{
  "n_head": 9,
  "d_mlp": 2304,
  "norm_place": "pre",
  "init_std_qkv": 0.0238,
  "warmup_steps": 200
}
MLP neurons of a small language model. Each row is named by its layer, matrix (up: input weights) and neuron, and shows model dimensions 384-575. Each number is 128 + 32 x the weight over its row's rms, rounded and kept within 0 to 255. Numbers have three digits each.
A block is one neuron, or neurons of one layer that tend to fire together. After each block is what it responds to, as a language model described it from the Wikipedia text at the highest values.

L5.up93:093123136161159088173165120115092084089092096143220062180053063181166174115139114122161134152119105093130139182166103106154116072112125095088074174130155119074135097151208151127164090137096131158116061128161120134122169120100115110108114184132143161175123138143165124107088124173180119152133169140140179118136106142114139167117111140128150189157109199145168125133103091072146131120135137058086105213073093127176100110120171159113178141139097067099135137070133114144107140096157154153116142190105093174106165155108166103161130101151116114187128098078159117129145153146128125166
L5.up247:130136151130135136104144096126109162127130097106171125094128102100173130149161095145145139105119141133117141084104127080125139088148143176090069129159152119113156126140124126153137121050148081069102093171144089143126149156098145180116124136115097114133108184168072089100151089129162142098130152102139150120129090110071161103149095168098156100168110154104167118117123146108122119238095088134154172144074159109128151075110084165084109099098147141126120129094143106091103141176185151131150134140099116098129161169086184064165157126102100068121136096095100172171178113153135193144
L5.up1496:148163079139156177156153135149146109167157188147167121118135080156136163188109054115127177128200157139039075080157170133156087150105141119138166152119178106119109186117169175062110119122113137172159122143127138145137108123073140126156119169208139135170092097143135136156068107155073168172196127078096138155062138060136121103171152146134127094085165175112122148129059101148131117093133127132164121141152095101081133195179083134125133146148142145131147177083104161148156102169111139133066166143113113115156136127117074101167114097104115060121147159132168098134070100142092110120
L5.up2091:119141143129168112143142056120108064122120159118209040113184111136162161138105091126151132115124105171143151141118110094137152184147145133112139126122169132152120181162127184100101116094071089099163158126169115170136042131160102092117141136162106188154117145144081170142130057194168092110182164106145154071061131085125086134130157092098095076165146099153081104153128126136174074120126138130097072176130131098068105062173149146128120154124158131126155124111108150121167094176123140131103123206091162105102125135118157125176168103212095096114120147137080135075110121071150154148
Responds to: Second piece of capitalized names. The word piece right after a split-off capital first letter of a name or title, mostly in tables and lists, e.g. K-ev-aughn, W-av-eland, H-u Yaobang.

L6.up1910:086136161092150159188171147090119172092147129105092137168122092146142128156098141118084138141083135136162103163145128134127184139104109000094136119144157107126091119121144141089140131081177146170106125106121100179140166097128136117128179128120147172159096132121140148132067155138169124086158087134129136170080109091108165068180154133138160103157149107119108119083127104089122126136108101110171167110087180131093080116094145168087192142112166143158189107123111142114165125148162110089134114098087166118134083130137120124073145133105105090099104134106147150109120092110164123198
L6.up1928:114140141075148164208113134115113112133116102133154146187127159153135135147131129110159125130121093128139102142172127114171135143098144061091138091145132133087122126083109068186150139128084140148128110089156074163120118121120112084104105248097183189199108121122141116081104161197157136044089146110131129119170183124085145143139130120146155129107141140142107090119170061120088102147159149073121144125156112100124090094115116119149220136072210094127148142169082149118090155104132095125077125124138069092138133156130145130082106090096136146119131146119196095131149124143099126177
Responds to: Mid-word proper-name pieces. Word-piece fragments inside proper names, codes and numbers, often in tables, lists and infoboxes, such as Hähn-lein, Brad-ford, Sor-ensen.

L6.up485:131145113165096144177112146084133112208120095145135172141124120176065126049131134135148153155113147073102142088141116115138161156097191129093133165144137159183137155105074108069094074119108142117163122145181213116113178107144146150093162114122090181122063181165192110144142096106162114142152153156102091135174146107102147052119197101130155136087142132094126145093110159128154106127097149146121155065104131125132177110114130083154135185118103085184166132094097101131099167086187157110120137098124114169071100094179167042098099159088091147101102110099126095126158082088108173119
L6.up2081:147155124173143078153096200092161137168191141156165157073131148147120119137119119099074162087196051094114118143151131129167101086112173120144194142139103101183116110155122146090137147127098155086182142094089106086163103145133129189127102157111089108200123151147111099166159084161103105145112122142162072143152168120155164145094115105097122124077127145147150139187111228068122101133116110112180140123097100107087107153131203117117094133086134132169112127114124134169123076163103191162130235103124147134128140113159143080116148163098185131115115088132126110110216155154120111173
Responds to: Paragraph-ending line breaks. Newline tokens ending a paragraph, heading, table row or list item in Wikipedia articles, usually after a sentence-final period, "===", or a table "|".

L6.up1572:083131158100142080127111119096153124119188097116089192106100143129168152142016160167135100157068071094099131157129107058088164129157091118158130149111227138097074120132127091127086175103167123117150136164081115133107116107128139151167141193161152109159139163120118108123164086083119147125167150083160171137097128101102119118163155162069128153090129157162119158136119101179114089153142152171147133109143122166099138144132104125116084208151146141154147136102167156151115168110116136150074127133071098127206050093091168137149070102110154110113079109129156101117079108102086073157
L6.up1831:124160166133120134124161142142181192100128117060096165119151186165097088077092119100165124122075132143137097179141141139134175116144123112135113128116169128153083109110173137140072070093106083147142047169103196115192170132110118126078126125154048175083133089156091140119186150126125100135119181099136126135135142166110101134094139052139142176148107136136130100088153134125111112192162164140158133155104134067158093121124122149110097172089133160132154115091125138138103161137111093165099111147133114127198144148169099049096077139119166125186132110163111118146075136108101134096
Responds to: Inside parenthetical asides. Word-piece tokens partway through a short parenthetical, often early in a name or gloss, e.g. (John Ingle), (Merluccius), (Whitby, Clarington).

L4.up16:156200041076139110090124142091131104188117172172132158102122100134114085127034089089107188141118101074189107172214138127159175090144182155135156142203153093153103045130151142085126197162136115180123182110092206145123117101102068142112135172172199131133214103171151102142173141157113160160120102138131145108100145114143149192139136101139172097135126187101147143117114138130145099124118136164104152124108125123076126142137133140119095151123115110119129157061115104083115128135142175102133154156096147133053122042076138170134092145132078149153158058162134088183108124115218141164
L4.up467:140063129157154050222112147129138143084175182122151132084091101123119102082105131147153102129071130103131138192103119127107150143087175127166111153141107162127112168176111128136183100134144193096126172172120163137178078134115115113091136129123168102111137164134169115179116102122112069170172208096103121122096129085091130115122100099111131120144122137123121104082113180123162103058153112100193125153098072158130130143145083128112123135100057162117130115074128154149186170144157167153109125152169148088189080115170110083109105137083154166129095134106094131150112131175103141139
L4.up754:150173085121144107113161117164096108109113126160164136137131135122099123130172149101148168120127076072119132153177186079125164085166146172112141102077144170149125120119177132131115204191131021152100125085153130152069159076166131113142101111078174105108138073124144084117108136129161091123172092148126122122130115103086151178089106085154162105130102142141155086156102129210097108143163163133139056173092116123102141088166120093104047104089164129174118142123090116153152143132124090107139097147139194055153157122183111099139124105136099134142150133179132164131134129106111157104
L4.up1841:120162125106082145124147129091168173126139112119116099147154137107121067149101149092146121135156121152096135102120163125144144094078052097154132147149135113131084107085069167124110118156094141131196154117149170133183171103150122115099069150066133172160149152139114134173174193153122122145102118149091165181078167119159107164099097121060097177087111124120117110101169070154141086144143024125142074179114135085183144141124125132116113161078163139095172141073185115145135130160157100164155121090029140061103106096142078131125088096141095117163144104133158112075119099140150116125
L4.up1924:109097125138092152123114164133140145182147179106161132106072186137155124149103140129137075087144153094212122127127131100140141117088164101189135104113101059165075138176103062142075075132194158132153116106117106073169143125141095132127110090123200159217082122122136149162167178063154122089065178173148137116095159139140159114136126127082169116166162116106117121088087134153170139113119144079194140110113093180139135192127110105125141137131158168119058155146151202134156145168105103155110136139125062113112147102104134154143104161138163179141112135129177140122068054113135119151
L4.up1972:141079190169132104129125072133098112087120111091147145111108122151113139082120110114104099147113179146102163152110140159194120186114192151114155131166154199161166116176077161131063124090087143073149134115104067145132161063123074129106086098141090127105109153155091077129132097057142094148108085184107170114137055137154131101123056082123079124139129144080122123111151166150147115149167105109129150117120113136145033172137079125114128094110158145172123086080149130067107137155132105109095186158130127132105139140124192153129127172134117165125102086152179124199108202107166185137
L4.up2048:122092156146111153199073094118146169110135147120148110179101134192140059071163106108119104162168105132176077117175132128110138147159169125135108138111171066134096118169095116181140112108158137150108142113128103146162149154099053108116107128171158107168161092140077090172131086205149137095109182087154102129117100057157177140149099109153112121149163122159121093145129102132096144161201124078112125190108146115084153127153140084157090124152116160114083104029128164132156169174117118129120120136153152155101080087156072140187080157150162162115167113129147122114094143115155157172
L4.up2291:131133120159092109113130089119121181140094085162166189151159097182071188055134137091119151104168130116146109027145139138130135140155151174105071089137106074156132156146097121089201062122083173211163140072143135101162137062128125104141129086115110092121209144111102111097111122080121171071121142134187106178078132065115140126130096125171132173106156117125128141089142159133133152155126174073152141152126181135141145208123121068132135156135117137173129112144092124154132150127126090125165075129184079143122175176169098129151135171110113182188106189168152117157098102150163182148
Responds to: Line breaks ending rows/paragraphs. Newline tokens that close a table row after a final pipe (e.g., "| 4 |" rows) or end a prose paragraph after a full stop.

L5.up748:133081103149055162217078118152138092121132106184059086118165124113115113121067100140087103111089119096117152122138137121160128146124175129151133081139103061167083060137107166196081116117102137088121088088180104139109158133177096097135118117089105110091151181130122152182161106128163054119124126147165183125118134067140166073103113144084099139118131109123108065128158191110102160160111129080101170103102126109148124110139087077149114116130164116103157166119112109074161146161144097134163169122117203086121141122091174132141131155096200123144141097143123145134161125091156130103
L5.up1389:139176111150135136119157142136088106104095107118098162120127087068118141113106107115150123132101126130099106120178126069068120042088144066106143118118129061151125111127116138178115166103117128102106098141061155133118118067089104174116158169084111084110128057167094141177119064088117133128089063095129090085101133121081132150132095145112069159174130080153153076119117196104132181101065119173116113101113096138092175146129163108082103116180166139220090146139104072124134111138124043128139119122183148149119120077132133145122102118135152120093146138130106159132168122069142166096
L5.up1444:181114107139150093074145095143077134091104133178087120096102106145149039139151087087113119121181150140100170084155100136132136033142195097084215119132149116163108148180128154168094191111140142110093126133112134166134125112120126170158103155099073116117154181157148164186153153145109128110098185098111145109079176077113138121116130107114102143165112147065153117159088134146066160160110155121140128119048152113108065163125114071138085123159085155101106159174091186131136110179132136130155135182133126189133059086167080140123111130135125109184104118130087158119104154113072145135
L5.up1610:161089123162080091127117093160061063169116129124104149147112145149118143069063114066126184090171113113124109119098141135133143161110079088123104088112155142101162144144121096092179126103146123059104092125113156102120084132120117129075097149119139155119143185162156089081127103150114136133184119149099102119152120097160108140189134094164111202160178168156164088110120163146140141154150127124169088104113075065132173131172112085120116132139048204155099118150114200174132169158109165124137113121176132129121097092111169146155138125112147174185091127144097162134168106093158132113
Responds to: Line break tokens. Newline tokens ending a paragraph, list item or table row, e.g. after a sentence's full stop, a closing | in a table, or a list entry.

L4.up596:102122117098086137148122095157133115135154087156152117110104146202110039165165099125135156112153120151145125147107165076113183140145112023118168120141151151129072103162165087130149142159174141114134152164180121144126130039095163102134098186098119164173058102065111090155072200032120114112123134066099178156182088103127187139138168149131159115146115080147113080053162116094067135163120157109147123158119096154106140181121119140129120184113160149136084126076111118084111116063104124142120057107148165132150089182129105123086139083074124115172106164140126122125145149127126169203
L4.up712:059115137135136088162090179152087078158118118145092128163194084044133125076144118041113140084140151165123077094152156116123124013123172131150092144093148109034147127137132159120135144151113173127098096083183066151094151142161182168162117142111177117194135143138086093139111170161150139146126180097120180100146129144149150131112133139148142093150113115113112104086105118087064102147086114050121130138163153130100131151127169133140137139101137137079087109108122126132115098139072118134138131148104104129097159132143142153125175113100092131136108113111090118162084140088146172156
L4.up772:144139112135131132116081190117088133148154096205178100135099064136161107140113106075123118155124148131092154139118110118153155148103167189133119139157213087069129174149152057122165100166131183126084106166150110063113100167104062115097160125121122119124182138158125105169128104153078189133170168174144097129091081079139037145177149131176170118154124105135154101141128149163146115111159080127137136155094101170109127140100115131125111131079145132128121166055182154101147090153069134140126152097139088176167189141140150092170108163098204149167082123161171129099111117097123117130
L4.up1217:167146172120118158158174065095095160184115161141145115177094167103164112175091120107167128147102159099179149145116089137110180121154127137188135134142170093112097139128141133110143117112124164123116172145153192107106091101106092136146183171125154084180145148153069126186110093125129178138138129106095072126123121082114112212123137107101118153170158126153116144165165138163086127130184171119102131123109129156143073131153114093147113153112144130065136115107114126146195138038140140096124135117129123108196092128109129177137136084108115083168146127121093080092151168164115155106
L4.up1565:155134181157144169113021095139126096122155139134059153145082191147100152131131102109127179169093179207063098143137125152138117090151180128058145086122073098185093204155108101111160097145131132134117136138051124142075106065150116141152194175098147084110135095139114154166147152204110146113126173178129117144148149120120117157127134082077172133160167089112169133113096173168152124121123136165123140125140116184152131149100094123071127142170106131133119121140095098109154099142085153136117148156147126093152128169130150115115180151049181137152144143109155078173240128113128072150
L4.up1567:076136088131098126155119185175216103098050118138122114164167175112166131141088145144100079111170132177141096169179142112116178120169081147096046129118102175067135152165149038135148162150095142120110139111150100162104164091156092126124148110085106111113126078146174115194126193144156158134132086133122153067123177122107142101125168183186125157082141107127099152153139124150113122163110102099165064122131117137113186139162196114128119161131155059104132099108133113051114156176127144131106130086106135123100119099084090169128183096109055108176129112156122117134113133102151154159
L4.up1644:169126161167115133141156162135103083096146169159188187109074112115128166137168092120153161144055144108109114098130145104142111156096156173179113155115151118077065181070110150174112159139143184065123165131099139076164092113136179151134109152168108165128119107168104123160130152155099195108121140185100141129112140158167018084134134169132175122160137113094114101153100094115079136112117139115131151134128077153142141085166161129148102184109122174120173145133145120080179117097088069135136176153158075169155105096131133119168125164114124118175042062121123132088112097073164146219
L4.up2221:151137118110118140084162102158112130095117107174134132174058083156140152115132167135146108092121131117135052126128119102125105140177157229118120165094131085144155161102208140125076144159146119126091112121168128095176151074121122168183122182097156140143070108144134138147138170106115164120147041132076163136093127174140121092064134130112141103137171097110090096107154127120096154118140101185135124182115176090125098169091097122133099138120100158175159138180109161128156066107133145085129123129148178143128126082149102143121129147063095124098096081130179092116184138142152172125
Responds to: Mid-name subword pieces. Inner or final word-pieces of foreign or rare proper names and multiword titles, such as Houphou-ë-t, Palloli-tto, Instituto de.

L6.up80:155070109104092174083141166142130164121136141120164112163084073125132088116119128166131146165140104118147147200189140113105119126100098110126113140152142140189164178102058156165133094109229143100130129128085079086141112126121112200111131081106101184175157075154166125109142107138117093121145135192144145103149094077088210195150094148187080112155139144120146088118169138102172124143084127103163138130147084169121136101139122138063143182159156122115092147149152111164125141132154132134131183181214094212177126145134139051158159141170099097119126085079166180139100114090133149160
L6.up1088:145142172115108119172163097120128119094112112138133106120099160141082101124110124166137149147168123154080164090096145140121105139079176073067116152165110107181118144152134154109146135098144075130165117141208180134127191176182165130180129167138133178143078170126111096074128128129172136120149147158108116068148100108147149100121114174146151096208126175118140119129085147097162151141128115108178133157104095192069160148099172100109173139152160171072122140113093142116093126168109147169056131175132174164122088118031168114152163192204119143134142101157135124142150115159137160183
Responds to: Second subword piece. The second word piece of a split word, just after a short opening capital or letter piece, mainly in names, table rows and lists, e.g. Sh-uk-or, R-och-dale, F-us-iliers.

L4.up103:123126086137136159179135182146177130164159094177096119127187120080136086111135035152125137162182175126137136158066148118119161112161114148157177067140156162141093136153101076120132137121148160131104161151124157094174087194141134065123118122110137091086140204125143128091077110119151103151161132181100104080160159093110159082140131170099127153108102153186111056062097149091148109173133124100158142201143121108165128148117153138084135144144132120096090127121138097161062121084043129173111143106148140087155128119095114083086117108107087112191078119147108144170128161123142134148
L4.up182:141100132118128099158121102179187121086078196086152092084147108129107162119180117087161130179182123156146165123106205085169110201093176154102140106067105157203137194146101088169087191176103081134129133081124172130104116162084152112119148096160157148084183076165122137098121127103144115142135144113193154133105102137066108056120082131142128141119127111157139097113091143107142105125131185124190094153170132107186123133168143126150131176114118048168110125184154121149143147119167174139146162130130173082063152122086181131073143110169097091095143135167130093081109133159141125132
L4.up854:048102092093133145109117139082077154128108138119172133115143123153108176135128104193116122127085140171182156162083094067111065100148196155050107170119129137128160133093110128154140133065122143081161113142152201131111136116134108117171134139144119113046095203142183160105132108137126074048098103112180156097099127106103124130147093119119113105142120210121137104157164115125143113140160128070165113097148051075120146097125159123105119189168165133100077134130108119107170179106166137121135093100117096197086125090092161112119069113098126131192114141113085097052149126105126138162
L4.up1257:127136123126151111185097139148147110166084151132116167168145130159183108138183102114101089220127163160099138127178126102136126031111098132102102114126153108154196162092054023175114107114128126035100122135120163099127112163104092169170160149110094142101134094165092087085148169154115103117143141185168166124158179105037103091151178175126155117088059171105151098126149106070160028065137128092166086089175144166124098203139065132141145133099091111152075150116133101146143128156114143160145192130131079128125147167174102105110142115136104131114126150106120138071102121127197143126
L4.up1835:115075074099120173120074126144120133112125133156107152113134088155074139191118083096110131163134123039147159077107128153135128192146162212130149076191177148139130121156127085153112116101155126100088139150144113146092143158124134147120122137223062114065173142111086095143121120116157112155080184115139083103101108107102165100142124045197107100129093114117160097147128111124156098103129172089119118117177113104086085093137148140172156142084154127125136155076055090114120120078157055140135109099099142125131140167094137069139168175089160084121137148149097137092085096112122131137
L4.up1935:127180079128122125110160126195119128136147097148095141110132058114177174152122073104103109116153113129089166127103139091105142151147151145106185087206155137218164134175107101110148108111106117108161101127118117151120107121164187150117131131136116121124130116101093212143114110188153162171141165132111174129116090082187059076126114116165130154172103030139187146137146140106164108148091155113136109201126097113119121119119141152162141139135170133149038136138150144042135151102035166134146139139131108114134137118115119096116159124073196148109131118126137119122114112083153142142
L4.up1959:158063145179101192122149136142107115149094146152133128143141128118152168160100058137120167184127171157174128109142145085143147100128163149138136081186107100199137191187093152116204057118145139117124112124136095154078061136114134101102175151142137153114162087176106221153081139158110176097071096113169119104129116130122132139118117125164129106146118082171160145122141139175158161173108129106129122183098093097136121173111073142131106104143140173118104132149085173059155163106114189039116127111179071134117129169102112144111116145077130149120097127109114131207119138122134127138
L4.up2079:142167031131180144185190104140163132181118164120105092136050079078157148145138101174144029149178124176134164116078193131128106070136129134152142109086138166096111088128140131092150129086074059143171107185161137148109162100115087075108143076121145154102121097184086144105189095093124152165189115138149159130140127093139079047127128136155095135172077088139126061091111157046107175149091114121111123110197124101139109114092156134099151140156111074151137132182167195109134096142124156149098134157121182110114123130111130114106096079123091173082119109086109138117098129116140139159
Responds to: Word-initial fragment continuation. Second or third word-piece of a split name or title, right after its opening letters, mostly in song titles, tracklists and tables: P-ray-ing, C-l-imb, Lap-l-acian.

L4.up141:101108148079090102136125150119104116109114065133194075130110121154131180090110135114118175092106108170174123088090030098173103112118011123152114122081126130143100176111147087142114101120111125103096092118073115125146133144104139061188153157165097165146063144110173162177123194150071150123155198158083107085105068114110099105127106159163124132112156086133108057102132072137130133142139110139103114116141120120141143124085123148148125133100141170093089099168117130174100133110091176083119192098047130136104105119155031163132097142101130125170094174139117112073142116085122140091
L4.up244:125060155162097089159133145129170113170160116072214185024114174134166136142089184135144127170136178154081087184068082137131155103114102139132131047183170192117101181169123153129092092074089163114132112168086141129141150095105107156065196102153044151112120112135082109083119048111094073105123157135122111157137170145095144090125081085104122169156082173127124140092146112128174104178168118106190153171122146129140089168132109121180101140117127121119120124094143174098087163121070108130105171114110084154152095144153071185151080098128168106118150211160068107165188167169155104100
L4.up899:089135151152176085128123115095137123160125098151096138132083110126181093122138140138162116120178055162141153115158109092123146118222093102115109134058170169125129152081091129167101051107115147108116083149075073107183108175088130115143110114151098109116104094145194176101126115121103144129102156150121135089093155122067160099166111046109127122102137146149138103154079123133110135114096108066197158120115198148057107099075110146078164096121065158132181149137107169175119132093160133173133112169163103124169156146162096113133115105082128146173123224120131149140146161141149185218
L4.up1056:097089098130146122135098147162102149076115186160138086150129079141152195111159125151129097113129136124103084173087166201164166100111139124134135162176170088156122181085155108110164049080155092131142120111143094090111107183156075123104168035113119172177161161123096200116149102117154133166110176146143170086036163129056156141111146165144090116135098112089136126103123113100079107157187122131084133152121148157142102123126115119118176115166122143106138192110199102111147045090129159061134122109150126119126190092134072117143150142117172130107070070143153078149130126123128102110
L4.up1339:107184044089098097107099144182184122161124147075171100125098123138188152146141129166116173139149107180067102071184113129113165077161163112085176103066208174162138092080087088128083068149136081154144137142089124158166132142119080114125180136110070157093097099138122060080131142109150077131141109148120140105151116211165137031153091081136104140105122181096172135111091096130122103115157091150121079132141119122175147129090164117141147186134096128128188116140152156102034101116137164147070134135076139127126146151168127142085135094057114106123145112135122150143121123134120143138
L4.up2025:094113169106117175129157138174138168142144140092142139122161122137171144126122081172158171158108114126151112097151123136109095090159120151140092118169142189120093124114133077163150098055150149156127050119174096117209131077095098051106076152090073106149136145136173177116055113132125083138124108090197130110133163166052151108174154124116068108122099169155126137065214083139168114099078206117158144101140086170160127138067136147089140120123107126134213102040044189150096086145072108136150081148169058130111155130148140125131067109107105123111139141187123105083178156120083102142
L4.up2194:145130131128109122158164099098117140148190111059166178147166155090137105146162164086100101111169087199082109078174101097155147086162121147132087132093128152082182158167092152178063070081102116132179095193091140095107159119180136159097102155111134172094107090123157151112105134159117100167093116119143108168105174090137119115107130108154124155072145076109128146142145122081166102083108096095156136140081129107167176174177119140126185092130108104140133145095103173102132128136090176140130077147098095146176170158135036129137139101116104090171083231144088145077178137113094103143
L4.up2274:121143108146159089160128144111138138095102097115140122152094095177143152129142111163158078105141089098055124099110082158092115114143175105091107141146111107114128094179158142125167147116074067080143119164116140235100142175187104109126087161080072174105150137104099174097112095130146105115122175142112133096077157124070172091139159121141110123168141137124189145158065101107169130145096047123155090111133141162145142170101143123107118168153200182106133125111126109166156120137079161134086093125117145136077076172119114102144109135146174136115077107134082109130134174133091094151
Responds to: Word continuation after an opening parenthesis. Second piece of a word opening a parenthetical or heading, as in (Bel GOSET, (circa, ==Concepts; also he after a time phrase like In 2007.

L5.up743:129150097088167174128144172138123119049116105137122105134129105143129129181140117128140127151165131153163121191099133103104122133118150063055142122075107072124120120056159151162144160125170056128109135179099121149128114097123153133129130142121167173119162122158109140152105160165152123063130078130095177185089083162154155153083131099094130142173115101169135108135193137094091133132147163138072138129141131123122088182067136115101118131108157139118123136140087103164159135138099162166147205133103172072137153065092083131140158180106150113123125127141158136171104134138150153097
L5.up1071:111127100109118131157084115154140080099148030133148100167135190140144123128194123144106100157129152155146084156119113151080130105179150041142117133085131153119143204131102155094106154116173112132138103114168116164116164097167063089134134122133153142129116099128119092148048135139164115083115057098097166167104187110169146093102111136101099134215145086123149115136152087107098102186173115092138152120133100136072080172078135054108172139136157143201138093119089152100139165144113159106120082131113198104152073109131135131068118162129146153086161081118105106177122098121142146133
L5.up1351:132110090080130092176116149118138162066137132189101107111079150122113115081117139105153136110173147111083119150138100119180111109118161044125181093119125127128061190167117123126131123188122111206146112114166080113084156080162078094172118165107138150157124091130178182140101173160107113104144170161156127154113105090103190140095123083099169123161161115118118084106153117162134148156142141082159105111122145087102103124120130052068150108122128096196127096054157145104151170163128132101152112099141102163156157025170087163112108187136130182081159060174180108142133120115166090173
L5.up1619:168162093106159111110103109084186060070102123151083100078198168116145158138096135110067175155128109202170126191121104118160171070125159141095153128133144113116178123122159157135152177139147119143113138092102101175154129072059068139096162146147133131154112142120105151116187170187131161151152096121094164121152113133144124115137106148203109088112148145106131105196128156126074118127110138190067142092123127186135081199121174168143153133090101133116146142107120125116161175203086108097124104147048170061176127095100089121108125132085118111142144157107126061127157128116134136091
Responds to: Table cell starts. First token of cells, headers and list items in wiki tables and lists, such as W;/L;/D; results, MF, Destinations, plus scattered word-initial fragments in prose.

L5.up483:106133073183107142142162129125117135105174147095123137103110160122160164065104082133144207077133134120030132132107122182127163086158129101123134134122179165114114116102153137133070162161088093137139075154046176153152146083058103148120170080091080143168103128134060115142107143083167090162133146097130137109164127112123135068157088115106153066067143144100150155145114076153172110132157146084145130136145103177122183133133124136155048156138198136084101094057075116117134105186106116135118156139084118092120119148173151103130121106117137120081141108160150133120132057139152076077
L5.up723:175159164116056153149132138132124145069115100045144139158050156119213154137118140160124108126109139122127109124084149180078153149154115133162076108101167121123128107115146146155086135143138100119104151123091121126162134091121069189106116141162126149107097107116120131141123143178161132187181051122119127147081179166075092138134107075167128148167123143151148192130144111138173177185140039100218119060053110117088146148133104177121119126136083146173151116080126133101105109143121119156104091095147128099181111154132107089144113106140111167069144152107130154157173132098208145148
L5.up867:136084065182047160121102125154140128139139120069097095117108121156145154166132124098110148133164155181146136145098118078123146121107098144168113190204182120100144149068115144116091107147138136108127137087152136085100061098138139089094138177104131118114110136169105176062190099083162088117118175109141125107102199118141100155086163079085133156097118149121120069137074117093149122127121117104144130164164160093101192087131173122123094193138124094112184180132070133130173125042159151200118089104134050105092120144128103134075134104082075135072088158159124095128157134094189175154
L5.up1732:153113135129103135131131108142198100128085108118163133154129178128083122184138123102091156138164094164178118112142119157162119084096114159068123148107134153114086067149142146184074186144133106116079109110103116138153166086143232126065128118137086158046083143181119102112141154108110153126088103073150095072157129210086090098090120103126141107100139170118081129172103137106117135134182149110057100085116143096140196131148117160129138144129126131139227135144113124140124096059152090133114115088109105137127140126095091131128048108093170102150133137151060121130071134111142128134
Responds to: Word continuations inside parentheses. Tokens just inside an opening parenthesis, mostly native-script (CJK, Arabic) glosses of names (「ラリオン」, 「志彤」), plus second pieces of parenthesized words (Isabelle, KSh, NDC).